config.toml
vocab_size = 8192
init_std_qkv = 0.0213
init_std_o = 0.00389
lr = 0.0067
schedule = "wsd"
final_lr_fraction = 0.0
MLP neurons of a small language model. Each row is named by its layer, matrix (up: input weights) and neuron, and shows model dimensions 0-169. Each number is 128 + 32 x the weight over its row's rms, rounded and kept within 0 to 255. Numbers have three digits each.
A block is one neuron, or neurons of one layer that tend to fire together. After each block is what it responds to, as a language model described it from the Wikipedia text at the highest values.

L4.up314:065101123136096169159093147156141109130163199118144073150081136089184127088145136152144081109216081141118139126072108145191145129087104104157064165125140131117078137142143116166117104136148097119127195080128099126094111124133091115089177188175168094189145134122176104110096148175076175150129042105092187147129095157155128123068114100087131139159094142103190184110174147118168154158047110154144170151115108142071185106115186134102091123111155175091180112123111212186156096115137106159122115099117122100116097176
Description: Post-subject verb onset

L7.up250:103165113149141115095141148111133159143146049166084131161092126147090119164124127126139098092152111091157102126161137075175124106158127119050117145141119109106133128150181108146108106186060118141091038112152125121122109066135124145145111090061106156132113080137150125115127123116063128129134094111129025168174093146129090175141146111088120149135135163082164095116141161085138056176192136156118102150172135163091079168134176081141089086142152152129110170127079093179082164098041112145156189149103133130140077121
L7.up272:145175096138135157222063126200179162186079121120109188166097130092134160162097112101157116108169122148091136152065058104144102135113170164102133082121164167148156131134151106085092127081079115153157130123161152169092166149123095111076184148135136148149131133143139146140089129111155095099156068073136127140169140133136119105085155100109107161101154114087112121129079143095091196089145075110137125132106143148175151104107143135113208156152075071173124161145187147178137100134156106197137084087104161132119177144
L7.up726:118128161135132042137114124189093155071159100084119130158143130098160144218097121117163129062121161128145130132135083143133162195169108120109111134102076171131139123141160145165154078116083131121183073143136153171159154131116126096113115114150138113147202119126027042086118150176143205141140135150164133157157123132126110092134105077066079115089107103120143128131102076115144082101168156083125093170098155079173146106115176126105083094087060142097136137182156204112126105140144138147149119142146104070125152190
L7.up737:131166117160114098129131113127102157149143132155069148144133156137113130196073218115168128120163102136117114157109145166151099179166174102107150180134110132154133189132140122063128068137193140165143145079156103116094170143061137142136144159112076123119121156129127117123141132128133116121156125059092140177149146141131152083147114130161116131116139060138117090157093083105134156107127054101113132097082125086173130195076076095139192131114141162144127076155111168176160144069138132148112129106128190151141168198
L7.up1069:137114169162127131106143143156114123186166120169111131174142122095156132136156162064117154131130145135103176130167113150071087105116138173107160128110151152159141120138137129150076145184109199096114145071151166093175173159102127089137070092142106132098164149121105128126212121169140167154207166118110105168089123123137186091130083132166181136103156145131120134137136159189176115151182110196119123135084122141086142122164127166130187125166104134174132119132124081131084083152057147164127103148121041067117159149
L7.up1764:088145135157145107149158122142119152169106142124117084117168165141115148171135124066146145111142141107179100139074152149153173182157097138130132123108155168163132151129148133141136149117150135121167144128148183135131146076158155160095081059144053149185106101089184115100153142115133121080117153122160103111118138125125104031160127136100122135064152136090100076103097146118139113154188091086115118181142230117108141096135148102058112122126117162172134133132116121137178081083102137146117138112200217169046135148
L7.up1922:081150120113123148111129165106157113118180152146084127130127097076219121184156107142146092197127134114092124141093165143062115156138153103112146199081123119121115148152140086133111123110104115175123158140075105158057148105148141090094116133093147127090099096069085072124133125170125145109146164139112163139161166119114180099125127105091156110132166077117202137139103083118170116101069130081123196175118176089157169132136121115091075146117096150144128132175154163161171124147175150158154106161112217066118105131
L7.up2011:074215148106071115106142149133136123122166143126133130125083118045101183196138124126136109141111185100087162104112186111138145146108109130087138154137075125162119082167172139147123134153179135071160188138134120103116163121218121085128157128139164073089115163118181150056132170130096127147114110119105181102152126131136116079073117129209116106094108143116094075141075119070129141131158063068116107079161181146151122156168089169149187159133094142204120106152094105135143175156090166133098113152173101143102182101
Description: Main verb after subject

L4.up1856:085150134116156101184127223061163117066100135157155112111187137126124219088141133144113085144142110196124119155152082159135146154145013047132113061130111159118117164152152121162159121095136155185166133073142093061108120125130079169097130082047122143079136139120087146194179098159120148150113132103121186140111145123131123156179058125174107183118081156079074061143124145177088112128107107158146159140141094137116114119180113099126072101134095140185142141174117136136117140110139128097144130085092130114157105144
Description: Second digit of numbers

L3.up109:164111141143133167075094094077165129099056115096135173089137068071187108182177120113151072181104122193101141082138192094140078099130099113108111103105167136177136181157162156144124174135157088118135133150078116116123079106133084153113062077084160146124135163091128179069127212171136125218113125098115160136136127119083102165095118147067087180113048182139049194134116101118157102103134130138166094119137093111141090166124173154121161144167074170130087102123104153214107186156145213120116152125192137074155137121
L3.up632:127110107157086143099140085112104154152190143084130154098120188100086148165092124066131091081143104104126154149095132101131153145131175140149112150172138161162141091152140121089100189140072116124123217160083128157107186135126122121163109112107089190146122106127085085134078150144133118071162097134104088099175079144121135084144143122077067151148102121140105145137104089123089122086078127085143145110127110158166109090098157131134128099144107131112205198092128122161101135206151167102127122167139134117129132108
L3.up771:146106116158128121089193063184120165101127128109101126146079155156114129129117173186124184202148146176127133115178130110134136122165110170111148078159163122113135103121128110156073233137062073059142147125174126101153166154126166097131102150146129136148109188140111134105131081120108096112119120109141079099139142119120130093134100080120128082158115133148137177114151110109150136131112101102119172137143170067182151086139141150090109181104131110171158102124127135142148124142170125104128133121117126087145117120
L3.up803:163122125180108165107164092147123102056092113127132150126051102111178070113111144114142172112087099096052098111130140123104130164131125177113126125094197197116134169111140138120109118160111199121094116129078082076124161109115122116155127145088139130108149162186086131130112170156134174193130123163091099136175124118132175043159118106118095136082092154085160110091112152183144130137181073128153068157142072118170146092096180122125138098119188086103158125085178133112150182047097194077098126146162103084127205069
L3.up1090:183163084162149146087104100042089103114148154120121140143090149085161087159149138100162147181118113149122109180093151110129171085092116132144134140109125205173121168171095120145088155198073125084150130130159097110111124175151145141125100131152122145099150164100093182191082109174138111135103137172099099093190140179119126137160169143076124140173118094130147159110132102214162108107174081106115149112144049165171158139122161107086093140154101189163173114092117138088105201146071119147144135089131082181076104111
L3.up1372:135150102110130146098187126136161170179144128184143143165151139106131127153163123110193147082059082112134219173113138132132161127103144126130110122085103146123185102094085113169084103174057088086126096149147160148075141110109163087145103115106131154144167155148136142131131155147138090144098197187147119119158097123102090140099131137081075161135110160097165173085061094143132128111152094173154125117182140112146110064063191163159170112069076091090100112159137117110129172130156099096145134083144096117183091084
L3.up2078:120148130100086172144094155138136146169126127119120154156079185126133160126123119069132165080053102121158161137129132169146127104101093115143117146142139109148169142119048073158078100153137125099153129088146149122090142163087119044173166137133107166164142155068138125155136107142117138122081153153191117120145054159089115143114164165142089126125116152155108189111090104123092135134153119140137113134117097141129111074100140139170144093116099080108124044084165125079155199135073105132096093076174037124122103107
L3.up2299:199133119092184103170093145143103216176150146130155129122153133110149160174129135150087119112128121076137173121116084083105082149099132163182154106091165127181152136134076106162096152149086087127118217207144171091103182148146114125156165152129097137132138125066150129119126086166123071145087037095082113111236137075154085123135138146103063095145137089113168166109047092106102166124129125158146136138112092126115131103177076184139126121109141130108063060067085126142162094129090148173043125161114132147133132117
Description: Dates in time phrases

L4.up921:121128113141139169119047126111178168120168115147085096081082105117094148131141144122150089126156107097133122111130170120123102082105159096063187123134129136112101180134137094137135127099130155103157083164141193110115180099141156098060143118119147197134124159166173143155142086126134073112129151122176131106081067157084126123110103176111219088106170112131152074136121100125108124156189062121111126139109139114137129137133168055101079134070117197134133094134187139145145124055118131077082130097150109147111148172
Description: Table header separators

L7.up905:175126149141110098129163224120132146145143139084104145112068134123175126140093158125115155123083142160105111103103081156098104151109145126118158147136165125126134117086093158186108131134160109172141101152183088138144109112116110173157052124115094175147141136167131171117133109128117167096086141136162106150119141135135132124140113124125076074045109135107111107131087115165111125122129148090182137151082112134092133166081077122074106081108127140083112169157178146149108093105186102134121092110120157156125148153
L7.up916:163182174107155136133156124099162151123149076123071106156120134121105115191173083122088082174100117123120090140111083157087105139109094109120133133143125136134153090118151083182097125077112134111185133182130112171140121134129124135085103161060141173101119150147123130106084141193182130109172100085106204114101126133155142145140180102089124098187111155100089122135076155096112160127176113153092095157153132139146072150153183131088175152116133100131120112147141126132147111136121101114127095138151189165134138124
L7.up1310:135120132248087152131125161076185093142144090127168125090098105175135106193139116111132135089062095132122094131118133063160146140121109082146107106148120076105144137121107125109099122108141134118100142135143117145122159110117167167105099141135156190134092148127170125134112089154128186137156161163146116113037153186096151129130102073099157142145153179055088113096127191135054110079077171122107141095093184120092143115183127126150140143102140091168125142167125088146126139134117204174148168125075170117136067176
L7.up1691:133156101099081139169119175119129069103117120182147141144181152153142088086011102132124122086146127136129174173120083210137125105100191104099157107145115160145170142114066094130168111138166099115172168182116102172131115103162128143111118129137112187066140114132115150135158145139206106155082149126151122120159160145178101121095131130135130096087122065099183112161106129102120124156139132095068135118087153115137137225115121167144160129122144134113137171085128104139173169201195101141090133063141176166144122140
L7.up1720:108109177096159144013085111113139118110086208155116123087118182142173136094148084066167083085130174169164171161174144168104143128249184147171120119131159199113101151132124115147067137196110097104080103113090132171107168134112108123118082081126077062114175084153111151112127157149124158134125100118109146125139123148108113102120091123113101088092200161102162134083127119092179174103128116166140143106121131113175114104159099156141096158094170077103130165142152149104151047146125140097124169074156130176113143129
L7.up1769:111126204166075142188162100121159071085138079115165138115153160169091136096093095156160080130122168171133144145086149163204133153070144160107131134123117146095138118115146093132143112097116178079151195159110084150098132129174144127149115129153120173109140129146141153124161107163177143112160116169184111087137171129187136189158112092158090157162121156126088120150150135117168137140138162153077102200104143143093133221139122160135116089025153140132152118053131060140179111126149127176112106119142164179124116212
L7.up2218:145168134139111145177030140119173049055142075189124108085127122123108096125102108151125146109123147240124141148065101106128079094100178139116106154186116117104149117093133144130170100135108095084098184133133088182121138111127140140148167172143094135073152132113113062079113136161105105110113142114085135113183141107120137116165124091061141140146113102088092103120130129179096137116098114130126104141140144147168130160150187104132172125145178097074144103147117152164104151157180102238156127145120100134209156104
L7.up2252:069110180190178139166119103145095085212119095162154143134123126139094118101144125091137124104149114161110124117101106113076114172162121162104120113162156105031120149136141104139058098148112188159105142147131106133127143133117118142147188140143078180037205114115093140109170150080110118118095164146146113114074094110128154139133084160069110182161138131054103153122110082115180154060165097083143120163139170132144111119121101149045212167079144130187150106143157124131136122188088158128110123092138118148149128101
Description: Digit zero in tables

L3.up885:063136178140115178133084131201166080157119091157124128134127100162098127126042158106107165195098111112100059136045136116117136138151195106089133108123111111118094120144182083180142079097092073150095132124194130110111109094132157149134141130135137110130130093172128131161184082135151149139116133178135173129120105107080148090085116103117181129154128064098095077103099132143133102115117119113126133109157157121145140144136095097111078109104181155121118135170225152143138177138042144173153148092153151126106187139
L3.up905:070065106098072144191148097176136143103133131150097145156122180147153115132035137120102124137139066090138131143091125167122184145095130123142149155061136123149171180161088123158113113105125120141101131136140123110119156142106101152157095118161218173101137138130178091131119155102127124125155111146089152126157170160095101139154099144127176119116180118124144122151115201116129110151145130192127085206163098185148119126171128138111145111136102103124107160141129104143077165138131112141086126104107113090088134148
L3.up1231:119147173139091137122124102140170078127159097137128123131099082154182122108111196108186152167113117157112142113107130072137115137127096164139166192160123105074075103177110136175169142091086107082095154155106045176126102149115153150184123105182117131102122130128117150098103222137097136199132108123162101180076102064126131068084107144110119113130132121124153096086172157194101115156175129090117109158172124107128102159145117112171165086085081138124141148191110188151136178122141214156106131046105128150127191074
L3.up1339:115122151189110154157135113184142105154111048124152103107132146127179159170133182068189164113111010085097056096117187164089179145115085148075141120106136097114098125142124109102163133102145174073141143159140169155102180150126188126111163128113198157105074156097113140177198131129152080140105144113168098140130164120112134135103165095100156112135174103109060138108060121139172146124126142056144113112114122091176120105105089085158127126102112112138123178137149143119111161105103143142099122126160131125135090210
L3.up1786:098085101092122187109144087173144104154158175143079136110154185124091189111096112171131132052072115142150169162102094126073145136114188155129156121172181103131091163152208127128138143060151080185057136156180158139123112133130158151132119165173133145099129102132137122118182092117121136161143154093154159120121102039089054132158145169163138115108117136149108149141161157157055097114121102184180060153166160171173146138107110155061140110135099126111121101130110149127086162163116123109087139114164148126108164139
L3.up1966:092132157141086130133148156176131111172120068061116133158090106158113202127066173076135140164099058112139161155069124103142137082110142155031142133085127110151143107185154064137205176150096132106091159151136174126158131099118156196179146076095123197169113164137125118110134096129118107123139099115152115123038094105055140075149145134101190114100136127113083136096100085105174157107144095099142078164151155102114128102119083071076096106093118165184083130185170107183156138106104135122096080147210125110080128171
L3.up2149:104125141112083092130135106157149107139132144139131138153127151083137133091151119119108138160139154110126100138023140048101168162101116165095129151142127053119152121205165106111171111090071091192097169117114117156141159138094093111132129098142108160092173106144112105138161077112154101129093103100145171176098034083132154093134089163131100154130105041157179099139082177131114127118108115119143133110180153097133158106130155104099136123095078101080077139117181169124130158100110150151094177124170097095113142158
L3.up2445:092077118121132171159107088154166087174110120147084123085105176112141101138162164148137084137101108142114068112093086083137105126097137139134142127137123136107055182122135190163181166168113095111075134162152141130127127095101118135118120121123121145123108155047115183091121121128160070076057125139159121106135102162101118073144144111117156069142147076166168151101138196161093122109125126085145172075119158106051089083152126111093109142138040150095106128181047084152132056070120136108126183093199126145093143158
Description: Table header cells

L3.up266:148121118099122122073156128087131078105167110097129160134088104131200160112108194119164148078113099167122096247156080132124121159135163132155215140165130142123173142058203149101097135165157128162113111139150206094082101113110134158128104161148093102160131088134119132131172115126133096120102147074128135129149117141162149118080140145150181126115071127092112146119164084082134139140077104128151174122058180176091128133100143064131159133222116178171158183152120146135146151143142175126064191150171159141063160099
L3.up367:041082126101037119153094150126095112118166144180080099136082119130192152143138147201116139135137100171154098203179119126133133098172107178102073181131096161126078151162144128057132096168137111112125107088130175061084137157073153119088182119138103080081118114151154106109062138163127141120090127078097138123086133079099123141067140144088125129125097124129096081102129146143111149159083107107175130124145153177171142142172113119150155202093092122113188134123112191118196142045193139169042130107194152121077098091
L3.up443:120111089106138133160126097094124134122139153082161111087137149158117138149114141094112113122087097158085160173123129065148120081080108135168142130154147138132128139106132080120118079045091179114104153180156150135120152076125103118124151129114110119148045117119121101141095181093140164166116067110100122124116133170110093168042111144158137083128136068168118139134112160122170101113162151074118132180161163115140134131109057170104085090146156154097131089088080182182109168165154061130202137110204111152080146133
L3.up710:134125111131140149117133151125102126129162124125142135109091168123126166147117185102200142162134150125148116116104159153186088162061162143133142118158124175104104149112088133119105086152074175112086097181125130153118172147152081115111091162169120129152165056122093179146130118161146141152161129088101156104129123109116079136128167104152138097098134137113093089109112111133108141102132145136122184129123182134128200171165168127158120168148157166103146140223145145150141139124157134113110207105157132120113101136
L3.up815:100133212084171135141158168154099086136135155183165149123108096118152131092144120128070164128101132157119164144127232135122139050159128123110090126050138113115144137120098154163117095118134130093098134120086129133148125150063146061124109202176092174156147131171138154136121191136147198089172142121167114139108148120156150109142155085109123134115108093107146103142125117060184097158110153142145147117119194127049154109136044106156135044143045099110118111140094165137130158154125094108121190131113135154122117090
L3.up980:135131147131121120041160186133169130160138162091146081114160153095104111123132107168189161130108099168084078120143140183094110097144200118136144127136118124127123128091161102194125136170110145118107134188104104138092131106140128098145189169104089144084161072151089141110116077107109112136096114124099095096114128099172135142175135090141138163065092131168117121079145095159141106129087120097113132065043151118196126130115145141121089128153114105077146147105159094098070144125119097125083109088141093171179155108
L3.up1272:121127095188064161060122179141143130160172143125151154113155137144066082074177166136113117111161125137106103185194152210098147107124128118126128149116182117176124181166117120077073125120142137189124172150109093101068142143046113129172141142167120135206142110139106126103123127145131067111153100095177109120201087153105083156116114142169078137088057109123083113026105161110150063131113062146162095118114158109224164118110152174115126160151172117102168117161041186125101146118175067160128192078095158093115175074
L3.up2110:106148125175067158141062083105141141136104132160128132107110118097086114109138089138104106151139098123156092098102108097142134090162158114112126137128174151159097179136119128116149123113126044055091180091171151089155117124174170091083110134077129120117092095100128129065146081182133121140152097126168102183156137108111060171058206113105116108123195175160132146134105145126147182069120110123102168164136117177095092152115122136116133125112082165171098166167138213153104147120169073171206141099151172117089161086
Description: Clause-initial subject pronouns

L4.up1940:152086172194081120159109088093137126139145059125082072123157132130144179105160177120156056111139147153169144163173164144180164117067129111099131110137153110128085136143120094122101149130108122144106161065121071124144138099135158112073117096142096109088099145108051217145105165154126149085101112095188110136116163143123119104074075141098132123142091139162110122165144151128117131091087094068106080107115165129173131115122112142084160131145154157138086107109185128125129144125195154169091136087099193113097158141
Description: Table digits and separators

L3.up508:128133136084101098093146139171119134148172097160117156163150152153192157121218172083101137141132130169035150052119113148148136122104137141163169115111129162051145124123187112127168099123062117151110164065129115150136078123157107172113157135053138179107171130128118123122156144138073188150125156135118127158104156050089159096164165101123185129143200210158137125109138160132076080163142136131113116187100097134139161180128138140122121064075117141105114160168113142175134147123128073103066136147074156137113122137
L3.up1171:148156124146131222176125154135103086133177129101115132193124165138148151140131160139121115139097157178118170156137110134129130141117170114147147137123120191106130135127067146078134184093131175122147164117154049094123121148158182161145158092137163095158180099138107150148140105118172076113112129075178139091186122113121121146181116176094127102144136136060076078088113111098135124137100148118163104133136097177172119111126186129134129095179054058118136129092148144191149124139197177109070142054075200195128141131
L3.up1598:121147145136140156138084096147175187129112133112172106138128115141172110128130138119100097095120138143163117147095078160194128122145123078086135149166125171163153186159173152184122085095146135177125113085127137135152184122160111129125197101097161127117182068138188152101140144170115113138118125093106108084174107135162187086125139133167144134058157186142086058167119151098116118145088074143097119134080126147148105187136133172144144143116145112122106088144081137112101179146151159083090112099125143152124092155
L3.up1609:085140143138117190121085141125124169119174111161107145115092150154108133103165150167096117153149133169146092068170120097142113099078175154126074085085135139109139159153151118080124137146156170125152137164146047104125075156155129100090149119104114179147139143101117141129115120173106093179134124135136063130119079072098129165155130122097101188113146074114073147166087205053097127104148122150221140111105198114121124137173099115089140142160139080097118146117193165097090149138139108124088095107057064191160077207
L3.up1778:104136146115067104098116138142103144066193099113116068187150115154072127146092093110138130141130083129114109088097180095131113120132121143122108129162153153175156163159087185147116145134028130153108128138208075079177152121161158128149139138123130117141231139119160204144159177159078085130121127138164146137079148122164132149130151140155146171107133079076155104145128115174127130071126143073126106144112125160107165157077135125158098117158091170105138175125131125168084103131110150153143103175079203156100153124
L3.up1847:128114136135117158161166215149176171070113089126125158090171106193102090119114121163134136146165101172081111169128194142092142097128101083119096135122085144145117142103045127171127122100123110158165156091173147111156152119151161108135145118114128148084156093107077151130179118115150107159194145121154160135142100097076121102127179149146139065107119101188097123117121120125133135136128125149117102154179101128123110136087120094104127173109160118100143177083178176154190191101056068193090100145181162118126092125
L3.up2061:090142152166105149109150137099118170127139125159154148139123116107158088150086093114130145133106094074161147140125069145156159133130173121124096094164180158093112124124156149116155185055143158079109123133126161138108160140123062133139101107121130155032141106152160120138132105144120097138118195088134096072088147103084126104124118168150135097130091111063128127071128128152122094167098136062141154119163104108086113115146109133155112168118074148152215155168077085069050134190158130148134075124098140074115112119
L3.up2346:158106088176109157150163143125139163111150091141098097060107141151157128132121090087176133124108092126089147062157093171122137096172132072132060110132175130103136160125229099119177087104138166158119141166196093085127132129112094108177103162141178130183164030087131150103130089154121121101138158054145135152122152096173145124092184193108061182082125114124123130112122077098091149162108071127104117142151137097173089117156137137090098188118133138141113104084160126088065158131150160128128124109136146211178096125
Description: Digits in stats tables

L7.up653:158101147059097128207145035107083170087103096111143080146095140146170118071195127193089141136160124132135151141143131109148106106128101088098150182091120164099165123101123162148177125125115126060160117143123158151121126149122099079115092121148032118142069111150163109140128089079152097133123137124110160075092125133134144137136104168169119196114103150121116171188123121107098123144126194118100139123144138079148155055095127129150124169139136154137064089155139167182155150166075133176084110151134147112104100167
L7.up1109:136153097150168144134115126124125114170126112119133106163091119119138132122128088153117109133184108089174156105144130187124126076169125137160165151140189131086151160164148161183149120096098122149067080182154193123113136117137199110118106099128147156096126099093148117124104163192151104091138116102100074121059083141087108115118130116143134059095102131125161120073106103087072177082147117067143127119135100095122088089125105145153139138158198185159138171170126135168117137119151105144148139105192156153095136121
L7.up1368:170174147123062202149094099192174218130079136145069180178048096101105126146115102135121102110192163148094094104119091126111138151124048123151162189121117173107125126157115098102154153103131134101181123162144088151150119097146142151134084096083115142122113073117104164157153142142119089114132139147073093109122116121150133142121088125166107106135107141088120113137109129114116138108161134148115160162137174080129129119084076134144095126136141139113176176144153184105090089129110100091075121106156116138140144126
L7.up1607:177125110131153083112097105116155126163124091195091153079115167047156137126123152096134132135188082077130145123134094106091146071113114147116105121106135114129120181100184108162152099074120173191159163110139131130158113179157136071172111133093063120124086083137131098125179078163110159146119082146175085143021197093124145112124147144156086096092130101152145160117094117083108168105131122121115117161189199152116082097121084179150110138119110220140140095091090112096125150100156160120076114059099163119113109149
L7.up1661:151183150126115128144196161109172124122128083124029100125118176135105115119132147137150140169147169127165150128127095072139095120137084189044128105146137192118124097090112159141175094116140167173104120114112099108144099129117142094092111117113161137105112089187102173097155133182068155098143171119138121126072160164121102091139086142155211094167139085105073087042081124121177126145128123059124184159116122173111110124079113136160096113109175173197083147116154102139147156124078124098109124118142133152075194136
L7.up1690:129133161189127199099089072158135104140189116176143178148167123091143170131083109090138120131154095083131131123054137114105127114149123146107138139105122096114124159113113118164118117149162097112116160160164118137147146087096174159189120087098131113105112085163169075140141126185130173134130113127190149139036147162135119123077096136112167057070147104096091146126077122090130083090166117104115110081108092101142122165127095146156123065101151131138102116178218179134200092103112102109101185128126149133103145142
L7.up2238:119137160134143099116122110181183127136092109166125109162087135117135141207148156145154094141089116108130177101101142169149106109126115143189132129150127102124153212120094131139137137115179115144134128113094134151114094125149122177181128137131138122109116153160098098155117152119108147127122128118087113168182112075116153192131164131164094086134111144072130104078095157112093157121139170142077058110156102166092147099093112128070144137120138131051160086207189084139156100134152137142068076114146135215135141095
L7.up2296:104136137132094103130099128108135144059153083152116138150175127129103154091130181102131109076109163134155127111173161130070170124070067146183124114184156143125224178111134126123172129091147088186128100135129109136142126158146147146198111092084116170124127121127052154077165089166146075149115146129136093127108102124149087122068120184164122092170129120117200099130071092128150116063137100088098135192052151084089113101095099168057178155140156163157132143151122116136126142128090137103120148111191120149141106116
Description: Sequence and pair continuation

L7.up572:119151159123144156152140135060097144127167151177158105124149179108080137133104133198112153130160129122146129123139105172158127126077137076165137124150087105082162146130119112115150168096103105116102084109118122078169123090172105156107094191136113093117192125139127114144153216169132142077169171153123154109116116134106123123111101094127092170152165152148128086115117162166092098104115147113133134081093151138099154153140113107133144139166146102097098099116125139150126137195158162127092115106115133156116038122
L7.up722:130146090132152150148162152133132139139089061126088140130129133142198177103155129143121135169158178156161097159062102137111091138141098125106131131123096155155047063121102118152128164122135138067158058110151173136065206144119143119166112090170163183146149059063105187143094170184157077087128131131106126142119122114114169151172116068137108134135183122066147148083090147170163170123144128075167140144173058108167148120193155119131135184142134086120149101130115166114126103111106141081153102173120079128136076126
L7.up1396:135153135161098108145154130096132120118083121078076127125122174082194090166192081103105054169128081178121144119116079114103128140133109112085121063201121107155133152141145093119175161105137095118120190138154173155115130074157142122130057190122110173148117042112091163155155135127138195092096111143093140096113070084161122098168145107127155133133125137133073109123085157114133131136136162080139131110121112128123104093095081127157195170122162111128121149110148083175132141108129141102099101182149158133144095130
L7.up1848:169164145118125142143131097158128097133134158109121144128127121132098130126136149161126116120120105133103127213163130159140055183127059100167145082146143158162076104165060080130118136127111101067101171090175171164114095083071146135101087141106082147112093110079070139062186116119109167120124129170129067117148133121193106136112144103144094142131134137171130137152150180124106153063100130114214147028177128117127132100123121182079134122093121120107103103095130106115159114131178181096151133118125062081116157110
L7.up1903:132098144142133085171134151094056125100148134130156092178201146139154138150113179140144124145073113137127127188137123145105115147098139119185137093089106123128112115144194139078146126108135105121103164127234144138119112111158157127099147089096082128133185077074120103162131176163121054070135151107140157142085106133139143069167112093176115133190210131220104060159083069116107121120114117135158154130132127126121146108134160135120105096157159156143125105122182114090124102139167162061159140120167147120161183151
L7.up2103:124097124111110141138166094123153170148113127196091073094188130098190149189122154101115100149099137150160080138099140200130040221141151154113140125139138140182135116157135144113139114145036131174128101147066155108156129092122137152109127150151178155148125114134113154118156114115069131132187157164167133153170141128063179125131152130165084144147126129136187105147186129101121095168130128085087196155146166098188105182164170149166117103110145170138085090139098160187170139189148149125143087172155144144107169177
L7.up2393:099147082166148157091102084154151085069081044053120121105135173051150142157162154103118158102094134076167166116163122130152120109143086126122137183119162154154152137118120091163119099118067145110160165084173143102136145131156173105163183143092126121124124148154129087096177130130136120130060109157128097115137132167097159073125121082158139135184059172078151114072121161159152124121137101100107132094132182125089178105202165096133110124097158146179117195116148118225145110120168128105143153110118142127139163137
L7.up2425:094125169116135131131168136111176160113117125050110089119099128152128135103174158124097076117133111169147176143142132129149170075057115033192104111116164114179163106106120106160164117142072129140124149105195126073130170130140144192192115080100110134118150143146053077106166165093090189088149139139137056175112167158094138096148119131111114129128120115059166114127074119120153139130106114097138121104170171095141105137186098132150115157130135132116095100133103122136079124200157186199137075109180119105104122153
Description: Year century digit